{
  "n_layer": 16,
  "d_model": 192,
  "n_head": 4,
  "n_kv_head": 1,
  "head_dim": 32,
  "d_mlp": 512,
  "vocab_size": 1394,
  "activation": "swiglu",
  "norm": "rmsnorm",
  "norm_place": "pre",
  "norm_eps": 1e-05,
  "positions": "rope",
  "rope_base": 10000.0,
  "rope_fraction": 1.0,
  "qk_norm": true,
  "attn_scale": 0.177,
  "bias": "none",
  "tie_embeddings": false,
  "parallel_block": false,
  "init": "orth",
  "init_std_qkv": 0.0361,
  "init_std_o": 0.0,
  "init_std_up": 0.0361,
  "init_std_down": 0.0,
  "optimizer": "muon",
  "lr": 0.013,
  "lr_mult_o": 1.58,
  "beta1": 0.9,
  "lr_head": 0.00633,
  "grad_clip": 2.0,
  "warmup_steps": 0,
  "schedule": "cos",
  "final_lr_fraction": 0.03,
  "batch_tokens": [16384, 32768, 49152],
  "seq_len": 512,
  "doc_mask": true,
  "train_tokens": 161200000,
  "steps": 5078,
  "dataset": "wikipedia_en"
}
MLP neurons of a small language model. Each row is named by its layer, matrix (gate and up: input weights) and neuron, and shows model dimensions 96-191. Each number is 500 + 40 x the weight over its row's rms, rounded and kept within 0 to 999. Numbers have three digits each. A neuron's up and down rows have the sign that makes its largest values positive.
Before each neuron's rows, "fires after" lists the tokens most often just before its 100 highest values on Wikipedia text that the model never trained on. A number after a token or word is its count.

fires after: "m" 13, " reg" 12, " p" 10, " Reg" 9, "rom" 7, "c" 6
L11.gate107:491521507459389479496538501458511545451432509529500549508462485439528386541443513508480494519542505526474409538451491449484548455503533516540511454531488483452480431564545458554531521470532504533455471557473512541484469465473508426440429455539531464537496519456534482515512508453418536468
L11.up107:475524515433484570504472510497478480459452556515589527500465482480561548489572514444477511499458456448487465502569574472491469455519477491523549471531489457472586533463491536528559603424478530401462509516458489463515527490461470457553437499531476506500549502448476474548461496448534496476

fires after: " " 53, " the" 6, " and" 4
L5.gate51:464404526492565580540526495507484485577520502467471442585450607490494463457489517550489431533460527476439463496525540505451577411549488481542488449517477503452537571463490463487499456511553497527501512524590540428429483519499521540527518519562502502520520522629484489495484544521478517511
L5.up51:525454475526514529554524498507485497501507404493519441573501464499536500483528494469529471517533425480472424530538478467482499487546472454511514534589406421476464522473559466571530524590510486531550544474548538525494511490483553486599507499531468496574493467579474481466494554596505421383

fires after: " " 47, "–" 15, "," 4, " in" 4
L5.gate465:512568509505525520468498566485473565467490505515568448593571527494561469485540534470392543512494455459518499534453566483500432495473538488535485516486435514511531516506593526483482487527472526506524589456498461513520435554521582484414521567442460516475559527527515477480536491526574478443
L5.up465:452555520511538514508479588518479542457513564532490466557577526429496501488514530478512552488523459470527492481486587477480439557499565489561499476510489475471530470545540507507470459529506474472489534522511501491492414536515557544425479605483501542457451499485615445482550427566506501487

fires after: " P" 16, " A" 15, " N" 10, " M" 5, "u" 5, " the" 5
L11.gate480:531479514560495552465536466471486461513529433498558470494413491537520557490460522453487586535508450499488498513530449503503514536506509463491423529561501510545574551536460501497505425459469518510482499493562391554456532519527510543492507590462463466415551430487516515472479574525500507483
L11.up480:527508462547536468491572519534541537478511509563470543482563414468500524468515486529500426473546469520474487503483500464496527531485502512538518583552544489514474558489522422541492534499466432470486539476586498449462531537568568453450485485466534442521528479558485436468469515508492581406

fires after: " w" 16, " W" 13, " s" 13, "p" 4, "-" 4, "erm" 4
L7.gate373:475560517456444492472458501483480472502469550500456497497448484496504399526493556489529474507529481484485492472506403474487467520489462472510493483506553438528538523535513467520581507455551590558509462534535476504470500563499505461555478480483485498487537433545506569566493484482554474484
L7.up373:513512442435477522477425494472446521503547513507525535420594529534522484547473482436477479501455483459468454436564449543415520518483441483489485495568534574472527519504470496534522499531527496549493562493451544499519449478501499535515561463507515554513503512503542570480479478577529490478

fires after: "\n" 42, "|---|---" 14, "|---" 11, "|---|---|---|---" 8, "9" 5, ")\n" 4
L6.gate144:483497476431548486431512506575521555480477459435474447522571514503473474459518526490515493478595528457504516520478512542490510510495526453417513438449504483371466508487502490461526511504496555441507455531515491519482505541506414548502541506526470520499485554536488503501460548507538502470
L6.up144:441518510532544522495455564486451451479512488389491493517499526513520484538535544409526519497567518388550539400527563482526517555463498516492512559434507534497493433469498569486436475495500509547509437472517504512527436441543453548443444490505506562522500513416496528429474450551510578515

fires after: " J" 25, " p" 23, " P" 19, " sy" 12, "J" 8, "arri" 4
L9.gate224:498497475561497459459518503492537493521465551484472535554540454483480501471491533507454580572471505447468558523444429462503497526593478501564511495487469428491460509512530504523504441536504465484520475562552458549443531489522468440522542497548445537540413426536520502556575491514462481505
L9.up224:418541620543520522532511454483528498499481479452528588526535469537509509441509507482528455499473539506505507514456482493540595558530461533467484520533497496493466513498550557435480454531527453445485525492477474472533544473464533505459473442537552535481519457499417484489446423556523469540

fires after: "–" 51, "-" 13, "2" 9, "1" 7, "5" 4
L4.gate362:462525539470486533510479479467527531479488540529486553490509488499489452431528555557490493548456448543492415509508498556465570513508509562541474385560534490444484532489480495497477547416561478470471497473591544422474479500449458516463529534503512517429620483493486491598470532460526487532
L4.up362:450518491510521518476512484395503454424473518507543527487473446465479459469495498495548471520525470509535435499519464511552543486513485541508464437548499509498458566503443482463470540432528481478512455507595516452487506488506513535448500483567480509367557497472457438547495490487545464497

fires after: " in" 25, " In" 15, " " 8, "il" 5, "en" 5, "ad" 4
L7.gate32:449541461523481429481497492538551493535463468390456374504539479503527449508463475490477483456492496481476440553426530485533425480478529416503455477525431561517481471565483473461495499502511465474356458416507519577451510487520433504463518478511457441488499586496523400502522518514453464501
L7.up32:421491526492491460439449508456551441486520533613503466522481582480530502493523496490536467480476455585495485541483546445527515526491516480544508593463575553536501432574603471473454443469526442430442515532496542500567480506487552405531462514456434458534477453492542395396475480548540490502

fires after: " |\n" 23, "." 12, " Rep" 11, "|\n" 8, "9" 8, "\n" 7
L5.gate173:487415465555440460503498488508538579582507485497496511457507454456486545507431550478528498503508433473487547496501497460512535544458537481483466505510465444510471540546551546521455520485560531516489546427469482536513492554544418448527512471510541522475491510472527526467547509421495466542
L5.up173:498496481521512410491504506527436540555559524505523492435483450502459448483511500560527509481502490504447533516489497464516436524425470523566493529468529457527428533464445536523414461506486545463514523501432494568534569551544559543482536457534409491542503502533453531447542436485534466538

fires after: " |" 16, "-" 14, " (" 11, "." 7, ".\n\n" 6, "," 4
L7.gate211:462482439519516486521530465479476477501473498536439442426510418499521482397494505484482535524471478531483528504475515476442422497547426506544430495432503449443530506562496504480465486486454516484468542484495443502551545546481464472490497532473480550482428468494518459459519473464471464453
L7.up211:483489460519502540549534497452541502494487520454394469444464508485453528470551515457408465580511473500492522481531470484481427549533565474469488504556512534483507433471465506501495474451530480429509536461475501440504510479467548522554437483501485472403511556490453545464545428521525483523

fires after: " a" 18, "0" 18, "9" 14, " A" 10, " B" 7, " the" 5
L10.gate204:543588519508513466431478483560576539536402448510552486459535496540581541563491516465494498455490461495507435482432562513516490508511537434510556508468508534474526435523515415491492506507405482511486497479525542515457498518449476477490540488459457514467510463472458502440510463535490510438
L10.up204:484488540548454511507530506613512557491484532497488458421520491521506550469523470507506488519495411481514473568513494530518535591530516436553498509523437508494471523474447448445565474528507522527506556479614523518525534505497501492447520526463356518435579495469581517404470429509471520487

fires after: "." 18, " (" 15, " |" 13, ".\n\n" 11, "==" 9
L5.gate463:424520542489566491521467468431450537566498454536551485450460498494481447483555498492473509490494467554535477475499513435494431486567545507461481485583506490485529521541437510423492521491482598545521456527514439462467567547450456546537499484510474494457492482470478451478554508456537493467
L5.up463:499504517540543537532534485494518472590509463519460410513528525523488459534620472487483449497452467487482453476548528483498507485474449489467468534529500492513521466483487478529486491537443482542513502494494536511476547497555410587555463523504483527441496587501448435426618458525574516498

fires after: " S" 18, "al" 16, " s" 15, " Al" 8, " Cal" 6, "A" 6
L10.gate371:457475490543526414526495509473519464472497535480482553396495464474466480505525547616497456460544483504493487560466526462514432479550515459468456466499521491448503454494519479520455547542575466494579480520581521483512498476443497589433496502464437447488490478478505487552470523515481525472
L10.up371:500531509444463478519518494558537517560511486467504482519534487595473471482465533518509473427556464557474508480501484560512495506511475550452512421540549528529467505500427552499550501493456540570516520515545528507504500487561493527535528444463489519441567447500555409436580522507463443504

fires after: " R" 16, "0" 15, "9" 10, "s" 6, " S" 5, "l" 5
L5.gate464:474531540476476473498550482499424529563544426476453423513519514518420489491520503432530495488536540493540503557492438456552550526510532480523438481471478531510470472456569479472462518522584488517500539554530475503547527513506522539518582522409470457484533520464488507473465502426445540470
L5.up464:457480497478474500470560567541501491480576477513470517497491497491486462554401479483457527490548549567558507540463495528533472543483485499539502551478568457505530471505452469450551557573501444532504525488423486506445458496499609467499561534581522545567534481484480488521461416490526522456

fires after: " " 20, " Con" 14, "-" 12, "." 9, "on" 7
L10.gate399:485511514461477439478497477461505508552416508573514509492521511487494494518548571468474542546510487541515498647540488501503507519487468456450493541502503417491570485531591474455524519442524540532604489494467522495478530472473556517450471489488497521545454522544546547519466556489511425471
L10.up399:565527559470513468482470484459495490509511444614520461441499537505502437503486473431473518431577475540509428596473540514441471470502460492550475454403483486512534501440459517521523524502547479493493497478492454485485479511513564470529477475465454514514498494532512518440571522525541495520

fires after: "9" 37, "0" 30
L6.gate480:537552495439464520431493468508439537514527413540495505523513448491491518531522532468493476475530385478501473527534531523484469455477491503458513473497546485508374517499515514501437454495590434507501551537564521482514485495526575480464466479473521517465561430503507510542449533513536517462
L6.up480:578454500474444479440533541492509516495587439530465546531552489526548442527417487503463533529546438597395494494510507550522509456485501499499466493496394510485440476422555517463491460527558557463516537474507502508536477531520527477433534465521502586445467469460510529511479527470520454455

fires after: "-" 23, " pro" 9, " Con" 8, " T" 7, " O" 5
L7.gate113:449549567533509525444463503459481537486539534523488507522452549449498477496469497460568552570495475511584489546461553530534526552465529551466487481551453486531515481538501547455542576431521427557522539547471515498533483395500504416492531492494430552479500527587536510516520466518483443459
L7.up113:487494476462538477468475472481449522484458463584550532466533535525485472502466535501566579486552465493545426491534591563525506521520487546585503448509505417491473483516472574516434542464511513503534441580494535448580464510470520470531514506490457512484582492452547488499517535495475466524

fires after: " Pl" 17, " P" 13, " Sc" 12, " p" 10
L11.gate417:571496531558429496509504486475438466492452428505450475528550576482458495549560534529555560595510535497496440604516567515472465545499546512526547511569594589480450489561522468460553475515513488484545478503602421415554561411515553455496490521480511502544438551513501512524496516480561500497
L11.up417:488484558475460531538553560525478538415497455542537545483493451499446554436482486545489474475570517551503442510517521447592595501448507465493491554440468531530513560492521534565552506477470474494491529527491482404505529521429502540469497518518473563525501482462404527501492421510460489503

fires after: "0" 30, "9" 23, "1" 14, "-" 9, "8" 6, " /" 5
L4.gate394:454517524515495513544476464502572450582537449523496461516472514455499495483494520538582506516475512495468565451508438444464448495471421485510448492429530515454584552501535477516550449503464552478478537489516456503493447582443576468486478530447501494474509466515541529449505411567475512501
L4.up394:509474581470532456527507534465514495530462502545507452465497534490561468516584501438568498590488523573521465401549452500448477601545494425539489503416520564473469512472509456507513485528531505544516542501540569480508484555574495492464520557497515516452511558500510504529444503518539553471

fires after: "1" 46, "2" 23, "0" 11, " " 6, "–" 4
L5.gate68:430519509459500517442465544485563493534567477503476536535481562480557447531464550487512464489497479429475496462490516472499543513458526512506435512498503489448497551555492513439500446472532535512523478389533504537537580537509480444398424547520513538448501438571511487531512500528573559467
L5.up68:447503491457549481441455543418512500455597478477543513553519580465539517508490467569533538473525502524483491538476514542545527493461487513489449475533453456448470584491482515452462441500487500523519533481540527507477503552453455423415511505487497472388492474504432470495542517537614511503

fires after: " m" 19, " le" 17, " g" 11, " H" 5, " p" 5, " M" 5
L10.gate314:505496489539527506536471461447539469500492484478558522493416514591517430498448518502449544555556461499500485531492549538566531502526515516474492490463524512525487477481546457540519517508513470532558518482446472503420537513484419466410552545550453527495513489518464533484517419482490454555
L10.up314:529508527456552486506492509478559466531544538498518591482468518585521510476539533500560475512495430502529534500461467492475486507495487501501531474478502450453428543522429563553537525531504521490542442557533556461467392524443470511480453574467433573462440453539472537575494471495511557562

fires after: " " 41, "–" 11, "\n" 5, "1" 4
L4.gate59:493438525429554488433465536519517491541436456524524530419435479491489513460537522539518449462497567435478491447517564549447573534515481543492479478558492485424497584518459548497439505416550465529554464514544484479469465474517479493530472483498476532507502489518467385494455462519555498459
L4.up59:509400477499541514476557482497450498529485468477539573491479495519571525448520487522519459467452495448459497487493511592457578506489473540429452533524519523416511575482485607542479491438520518470532536492524444526470528492532435503502504522487473473520504472514522470502486521514473491480

fires after: " E" 12, "e" 11, " se" 8, " me" 7, "w" 7, " te" 6
L9.gate389:507477521432498503439428510536561539474537511460569518594468502521473490526558493519530444438532508461448489508546458571564467496520476439536510474482537456443464496500538475445511503475507474478552597461486560525489510499541417494511597474494484478460475510463448485484526443477456477587
L9.up389:484520469497529488545465508455411446501420526430503496590513528458538472504496435492481501517507543480465508468518528484477512444495557493421526457506595505544465536479526501457485547463458542483462508456502611500464483430498484503464505547486388495548531493530499494531472450504460507480

fires after: "–" 62, "-" 35
L4.gate292:462483531560567524485472504539511557523468520575527582498494510546499464457549553482490501494445444471470497490515502489477490496488494544551462479545510391467500499523564558485418512449541461438558492492542545513445562486478496536502512490489480502458491556497525475544540458480486503462
L4.up292:520426498533565507450486550497514540487533476536536517511509509535549504443556521515478466516466514476450488481575441510440490437456461544506486484621467484491457574487479534478447504445532487478570476498572501532427513465494574547449490445488430470430508554464472486558547419471533511418

fires after: "1" 40, "2" 19, "3" 4
L4.gate431:530480504568544530417425479442558531575453437424490492440490443522513520522528392496476509504486460525483512512455536489464466493489479477402421430440519505469564513483564493582528423472484502513598535467522508454494553517487531488463513580498446499536530462475466509485501600561519504465
L4.up431:454420524527487494463466464432495430502494482469417515530496555491512518413452454466423517534465574493457499540472487511425473497473506491492532482430507551480519507521537531455588437505461492395554510509512561484512447545511546441463417550482429512564469470486463433484488550507467521570

fires after: "9" 36, "0" 33, " Sp" 4
L5.gate27:505516548430506518521495503522488497540445483471473493517489540484476410611538500496499549518570456490488547475564549533431510626501459401543500489464461508498488563508444473434547544461619474522590507505497452485469481454495440441581525554513496501521545511481514529543454525458507544425
L5.up27:538553497544484437442464516517499450490524476612462520521452544549502444533512528497590548464516463448494525441541491565460539526435463472457570542486461461495552493530498531476448490435524567522484499522526451483512481518452442525506498478543431487430614551464507475519538429538544510505

fires after: "9" 32, "0" 23, " " 9, "8" 6, "1" 6, "–" 6
L5.gate94:504485498545482486488491485407465473593520482461447513569449471525487426538574539487568519514454480505514510470481537473535427517523531515434532468453526553503467484524530488584502485549495562454508484504549456490466546502465483525515515544530413534468510443563548528480503548449493522552
L5.up94:474519457602521528563494461531474485552479517535477474538490504517502515528450493432498468488599444445552460470479508512474449465499510549493489483530472450439471550478481475527533522535500510489486491577548582526508541499552485541455532538454457508497495455525521510508457450450462558442

fires after: "-" 40, " \"" 10, " in" 10, "==" 9, " (" 6, " In" 6
L7.gate76:533572598480523429445471480432473476540460526532495521497532465474464489509544476484563505438494403490439535456530569453506485489523466486464509499520466467497457474515457442452405493472497477469509465521486513562503515501462560463556498450530484506465501538536497482528605500509420421529
L7.up76:486503576473473475503448482447627598553538482500577548497457526479490448503609531539465485481488535538483565514515435427402498496517487471525453527504542557501525484524472516520478478590490436495518479457497537545464535500472476540569478578438510479511495504469528477493470540421508497484

fires after: "–" 37, " " 27, "-" 8, " (" 8
L4.gate162:502545547507431475474530576510545482524515492475572453513474487522525444526525615505495557432564488551506465513502565521590509474456471516538537479553408440430501480606488414547472513455604487499432483490527560485505508507519477435483456502484526495417537484524498441533595472458516512496
L4.up162:525514504534420461484526460479418540530469453513563484481541500510525418538512559516497471465577509478542439523430506517515520483473466491539486471529480447419470507467467438511498481495494449490436483429540605468521511496469508439440544517450509473455591504530446442593518468501505507508

fires after: "2" 43, "0" 16, " the" 6
L5.gate475:520542576556482482445494538433566472537494523524525548439468527512517472504473509456458531471524421479531501506526552484481521604463467428565519543509513472519561522490555410508581518502557483452507519468517510507497495481471494489526478571521434435501506463552536511454508512562514510416
L5.up475:506502512547507489444474581477541483521474520521486510447518495500498490489538473478466507515522444482470556582503538490437553549413503495561507539488515583497527492531550458541541509480501544490521500434538536485507556468527443514538478598489454462525545496558487486499489518544504592480

fires after: " " 44, "On" 9, " N" 8, " D" 6, " R" 4
L7.gate461:432521441474504506427467510506464594545507485504480517558490512464475530516528554485513518477531480541525453559552474528433458482460477516522540482550503397513560542495548474515540489451498501434500426491502457463474448511459501514483468459499474517488529575544468471489506547499480540517
L7.up461:431524456509505408460469507467571492514523493545463540479558594519539537497557542501495518479542491542470461481571514507516548571499480510552508541429510485512469437538532404537460496531536472522567474531534521456568431487465532551566468549497494503487510500576567550435477508539475529561

fires after: "0" 33, "2" 24, "1" 21, "9" 18
L4.gate74:452451566555487492526486552567532512481514509547543517487494511458496396526475481553510520531524486448426489540558493466517537488491528481534499446528491525520431460509488515418558542541432460468561520407501528431470446480476528467523485509507559474454427553514441447432463444515535582546
L4.up74:528451489554485465489499572543472503510468542510479506462464525473445375493522578491486469513559466495507556517512410385516551530485515450466508439477532544596468465529449522483530534518436472516518566461508488524451540455429508566577524461478500474438455519501473430514461456487545547461

fires after: ")\n" 48, "\n" 36, ".\n" 4
L4.gate366:479463416495513549522475469502506464506512463454428443536519582481536487430497516517575477555472541505531551482435476566572488486539513465469490461468527439426489544443457492500450436506424485427494548473503502572519471564486533531475476512530531532501472559530453500477449462482481570489
L4.up366:558479485494503582491487487509538470508517479467424416589486520458529486451521547464530452488444531476534566487447516493527519511553566469468490511491560474483507506453462437561514490507485462492509552448506422569531481553542490528484481491484517524472481539573464506400526438438498570537

fires after: "0" 16, "2" 12, "1" 11, "5" 10, "7" 8, "," 7
L5.gate474:597480488463471465533562527519536450450494485463490559496414496536467383478508468496535486523486482500440456553454437523505484539438516457477517443512507489506493531456466491494448521511519403500526481463533446463469460456530512495516510451529525493551475534548526502522440524511476516503
L5.up474:560523505564486454478521521595506563485519517528504505495411511523475401559548494488498436470487484564544444562484518509476483497469540469471507479543482504502527466444550542544397582499488501441535551500510456435510499461524506498515478539526454459520489475556483489480502532512497519547

fires after: " L" 17, " l" 17, "p" 9, "d" 4, "n" 4, "l" 4
L10.gate114:563527531565518517497471507422537516528500531490467479550473544534568480540473508451514568509566471446471511523505520421491488466523529517500502490512548557525529503491435419431497491481514469566499541521455472463548486429559533445527567482472543442544512578445535573460569483538567545559
L10.up114:473518579487565521500490528478502474502505473577475541497518515462507521424457497525555500538536471475464461497508568496492516467491468486553446497470481539548551608440498494493480416520496334505497533521520499488443467510501516488555493611553515433526488494487468554482445466484534555434

fires after: " S" 19, "C" 10, " s" 9, "S" 8, " the" 8, " ex" 6
L7.gate189:497478470530480484511484495483507459553510500488548406443440521517457482534521435559474457517498449559465437582508546440492497492546470486501430509476567523422445551526489476525499540494510487461512546531513497485496492448518570570487411463508400506599482526435527437456450486534457500383
L7.up189:503552532470531431503571472496529556496512482542518543430442528571562459476528496521450540560513491428512479485534508526541405464477521454547497448545510494496508496539480507467483541460554506479558513487495573441521520486461525583477561514430470522493461528457485501462479508446498477475

fires after: " " 56, "2" 33, "1" 8
L6.gate217:469419516530537514447548540509540498543499432459408542554518521485520533442558536550459509464496546521522461510499513459458511483433473527475470511512503510429537520476526462478522410435435522522582556517549556466487510532447543480424497461452514465456527576502437509496477507530478509521
L6.up217:444483511482533463458491506520507476508439433513474481527578493548509531512479491461528534457519503564474502465521520484493576458487516456535535463586462485431450513461503440524524559506513494488540507508499576607501545483462544551468554497551454493506483537492496438510421468555453520497

fires after: " P" 26, " M" 18, " an" 6, " p" 5, " J" 5
L11.gate393:486482532549467472533521464477501538558493445438435472478467528465598536552409480551495520451534434425514492474413444482531515499481450485511542482464534542428532441527454467517402490530511408505510473586467489532452482470444463446553473458480505465503463484569529496528584569534478470445
L11.up393:467536576489528488504473452426450439514463565565499526565475512463522506486420536488484416503463532477530452530480471487569487510430481488537546507562432493534520474495557481480505431518580433565405522447493543477490480463522538538455400536495452488573511512525503495525485498423558538533

fires after: "0" 20, "1" 12, "9" 11, "2" 5, "V" 4, "y" 4
L4.gate503:496514493491505570494546461562560449475422439426460502442536530472543471522453497477557529484541542489461492479530448486495519497521530509546424495475405467515487469397415467532478445512532611458543552531486530435492475556483543512516545535547543456445468435456484513540464470590468447477
L4.up503:458505527528489460467527505481487494525433457508514494476548548564419453511552492524476551491565538570494476467471454456497485554491513433568430545390513462486521530432466493512539482525518477453549484554549546521541509576452550516514535508486535525468566465453519476472471452514604536499

fires after: " " 67, " (" 8, "." 5, "9" 4
L5.gate113:501408488473521525496512471530502532530537554516522551445507368582447449523480548561526509479487496521497469518510515491545538529478464491451577581546538488468474476463569520481476533455513509489472498486514450504504490509511507519454538549486495491547533464507500531384567519557495481517
L5.up113:543526493448544489466469469490453492440597525487512528469464408438524417426468501482512435620532570506514519526524517525526546513490477563528502588573492492477496501478513531441451441513492481410523558459527542509446536529512531527473530541462486556521540459499523485457483510481568499542

fires after: " P" 26, " p" 23, " g" 12, " G" 9, "c" 4, " b" 4
L9.gate110:538520514528469475574606499478474516512467514457526496463500508533544488535570627537524437543598510487539438558496553565514517557512501432479563459533564570488437466521527475506505504523526507505505540489489490498544475499524509509524508490558513472524487467472589512538454425439492512542
L9.up110:460582574504546539562478529450521475486465500485541512464496446553512508482525543508568473486533520456505518559505484539511463473500461531596511515500500510449492495412535492532519499513479472533456477562498514502510500473511396463483424533572525584417553504510546487517462571494544495439

fires after: "0" 27, "2" 27, "9" 9, "–" 6, " the" 5, "-" 4
L6.gate226:553514499507542559490404569506487536519427541456467530482589554476467482545562538557425556574491488489532462528471446413546471437496565451481507500500543466497430519482532498490541532476497493526534517536519483488441468468477424474467514535526507474415457501469484474533477458448494568555
L6.up226:541480471557498472540440522457442480535413475543537558462516545502460477507486542499474505593507522525490513527525420512497527464474524494531454565509485537578488467457451531479493541524539547543499521533496472522520447538423524490525547499539516524544538427513492525541428468425533537505

fires after: "\n" 14, " " 14, "ate" 12, "otes" 12, "ed" 11, "%" 7
L6.gate338:479507488451487513440573467432524520522489545442475487471546561479465481465494555550460543348525457413445467466505464506510560500452453520526488588566457472475511550513454441516506465472501452535498457502575613568524538531514499506449530597527474523491485557415453519498569507470459446535
L6.up338:421461445394502458481600515439479469526505487552460512447643497541513476581442551438549502524570511556479484511529460514508506506494499507513487481496512498484498516488469470540526478495482554485478482500478569525460545486519494494491570500553450454591580529488486492512548459495467518484

fires after: " " 27, " d" 19, " l" 8, "l" 5, " L" 5, "ep" 4
L10.gate238:433464542484438532474466421537510501521474484468535452443496504503489523473555487460503435546531501483477546491484499441468478487575581482433521555493551512520524470454540523425416515486469468579496505493561495421474514456451569499466535539462541448577475530537520506505493495631496495559
L10.up238:475477510499517480490468536465596534530517590529462482453514565530502510498536473526514524455580488532447506526554489529528503557520526506533491457526495430484501557550518482565409409482503444545482550496554530516441487430450494523580492491540544474456436430557517497441560474515433509478

fires after: " M" 16, "2" 16, " S" 10, " with" 8, " m" 8
L9.gate477:510466520564470567483441483528474492492489450455518490414486462490425573473441546532473478518506496463439519522520452504487504506439515507517523523573452491461527564476556513480548533425540536510564465528565548508534535544500491506404475506483462485503501477483482542443564461524524466501
L9.up477:554515548536482558440611476546524499472531461515489527466536582530509534535516531506485555478416468447497477445489513498505592431539548500489511534549457351499505480506504501489482477454517501495567528521560539486492514544396544534494469542494509496492504442467536465471415514500494502516

fires after: " " 57, " E" 19, " te" 6, " =\n\n" 4
L7.gate152:519523502413494452464464521486471548508500466467502595453543522583551543545553423510512503514533507518452454545488500482473533519397501555513472498560465465473500504511572570451506536470562530514540427530493480534467547532475485447554498522499524548430489528573517495455481460427484501535
L7.up152:491486483545546539579444491455463488539477523499514528482518527519493496563590482494487570509471515448527569474542518447519504524455461515437472486473590506538504536508528510430512511477511502479468445440502491452480454529468475476483443536422497447519496466477530442435481452475440517515

fires after: "b" 24, "2" 14, "1" 13, " b" 6, " p" 4, " t" 4
L6.gate11:433428576510500476489528460512465544465450452470501489510550545548481414473574609539497459493462493510488490493530495469444519441524542560480491501526513478528440524470504531506509503526526493513534468513536468499477555497515502522473557452461414414511462531476521484516509537512515529487
L6.up11:453545536494494482486530521508470489477472422484489485513505559406548479545506505528512504479478519500435450394571496398512468426465406522548479549562478450473420475485499487471489502564515465563441579571479477539464505506492485512560479510467431462552531520506490471462460517528652461480

fires after: "9" 64, "0" 36
L4.gate310:453478505433580469563500518491474499497513392515473482461455474472528432548500554499503493420599456535533480486515483489527524496472550523458500507529454574530441513522506502471422573504525493544491490510477528449555551533522542466481469539440466537407509552490501454450522514490494482478
L4.up310:387514508491500440473476451445493460487535457489479554445475548480511495537446535428522491462544451501482496443563530535489501447406468547508450546494537522532496424478474538511502487530460590533498489516534502485581498487523533444513530534465530606497510534486514517438520452546499535528

fires after: " " 62, "\n" 8, "-" 7, "–" 6
L7.gate446:462526460631474583453470550459523527464536456502495532549492479445518466563546489490561480504510416432462522580434516510604484401489482534497472460509492452495544489518487464515430462532559489544561501543510540484501506505458530519522528437432558558405535475597522518507507506450503522511
L7.up446:524504467610522487486565531484502515510493479546530482505452510389525433516560483558510473529506528462438494512492558507554505416506452522505484524525511497407434489532507484527494492521557474590526523548539614521468455527516573473527452470434511545438561440588452507528539483512509549502

fires after: " of" 50, "inc" 11, " inter" 5
L11.gate429:532491515570506504469479542527517400522472523450484514432476487420489482483400482462507477544547456474522494481455509534512534485486482470543552503407486504554525496520506451558496514445477559487520507471556478535567483496529459561555480449493429556537522531515503560567489510511476475451
L11.up429:502507503495478500433440462526511523571438475500466493472477470514540502489486495527517484477492393485484553548525556476475556479502512501491479589461508473570493430453512520459433515448538534457534550462587520497450541480457566449620550515515559465458490516501569541495470506408544492521

fires after: "1" 25, "2" 19, " ab" 8, "3" 7, " d" 7, "0" 6
L6.gate434:556477505467495445479506456443536493561467409440531472496497596505549442493466545483464493486486466470594533463478523485476468491486469386496479544507460420567547507559497481505490559497521508556506524491512504450503479557431491485568461568551453408457491455548490496557443502491474461443
L6.up434:446460502430563580450482495470566511530518420523528454475480542499517519536494424491458486499510437550522575546499525479552548476516523514480495504508513440533556522537540486513503489461558557488532534488494484470525492499510507454520510517538425489483468533547415483545483537429491429538

fires after: " W" 20, " w" 20, " H" 14, " G" 6, " S" 5, " tra" 4
L11.gate410:466464499524485484529468502570577477465499600488508508455511488568478488477545449492479482494500465525569539441450384473568473482533491488523409512526556463549535506521495490405452443498500530485539554474572526572515475479532516513455524502470541504550510510482458462517538487435396458519
L11.up410:540458514436566544442507532436494514462520497447530480524522433529398426519557497442483542472483445514482465488512488490465539504527470557555511545509468464518545461568499457510549470424462502507462517478507508488554525521545470501449462471494520550530557560536542493475408526477540486530

fires after: " S" 15, " b" 15, " B" 10, " G" 7, " J" 7, " V" 6
L7.gate196:523576522504472477523544538524459470503577516521493484506511495543511476534496532481595474489470523502544438497474459519564548458467465561524439565514510415536490495549516521482511460464483495498531535515432543508566453454548539514451473496500503563461457511535553468477497472512551476487
L7.up196:544500400499548630494545562498452464514456479473514521523529481467492527559469488501486558469493490550463503487448503506553518510519504567522501479480564491459484470531506560544420472473456528492437472458477562451557476423466502457546465518475403544497530558425490479449529532545557530569

fires after: "0" 48, "9" 39, "8" 4, "2" 4
L4.gate439:548500556450492525467525433446581424465534484501521501541531504532476479571475473512520484449536555455512515425536582485542470500410399448508488508493476523470431495459456453495519483504436556477575463466498496513565497548506476454526560467547462546449514464445570499541503491508466438499
L4.up439:504501521394458529439497483466516489473500412469562508498498442553515484514489544459501493493515506509473489459510570522569456538428447480579553501450455494479431514478452529510518525581488553556510534463477576531523458481573561485471518591466460510487500488466506522539475444571542502548

fires after: "1" 28, "2" 20, "3" 15, "0" 15, "4" 10, "6" 5
L5.gate323:453470483500504507452557494523462534448468515476400504471515555509487461430478489523546538514481542538477535526512392521513447456477547499526500452480472531561545515432530482510452494444570412511491552594491523475505473503500454495546505497558441484438498493481506527527584504485492419502
L5.up323:490472484453578513465486447484483432486496504457407499451426547520542454452583500524475474506461589525498471502463453543518424489500550508517553462464496565539520561473478478517431541506581502453496499566496523545575494529544474532477522528517443475460505464552508493527522519524519496514

fires after: " l" 21, "inc" 11, " le" 7, " Le" 6, "O" 6, "al" 5
L9.gate75:530414519522497447413460508412553505457515615507449454450479488477523515467491456532456432511446545479498471530540506480464437509445499474572512560428502531481508565452493506461451483530450488454491492424504521478493491576548455518542574484441528528481520435523500530435421488522430466500
L9.up75:513449474419480529449447508449467508540492454448542469538519483516507528521453482477493486526539547580551567430535548563482528447559511541543511491475589474511535412572469539466489523503565535464427555459532551493454453467445485450528494471543511395514500510540586486526554502476538562555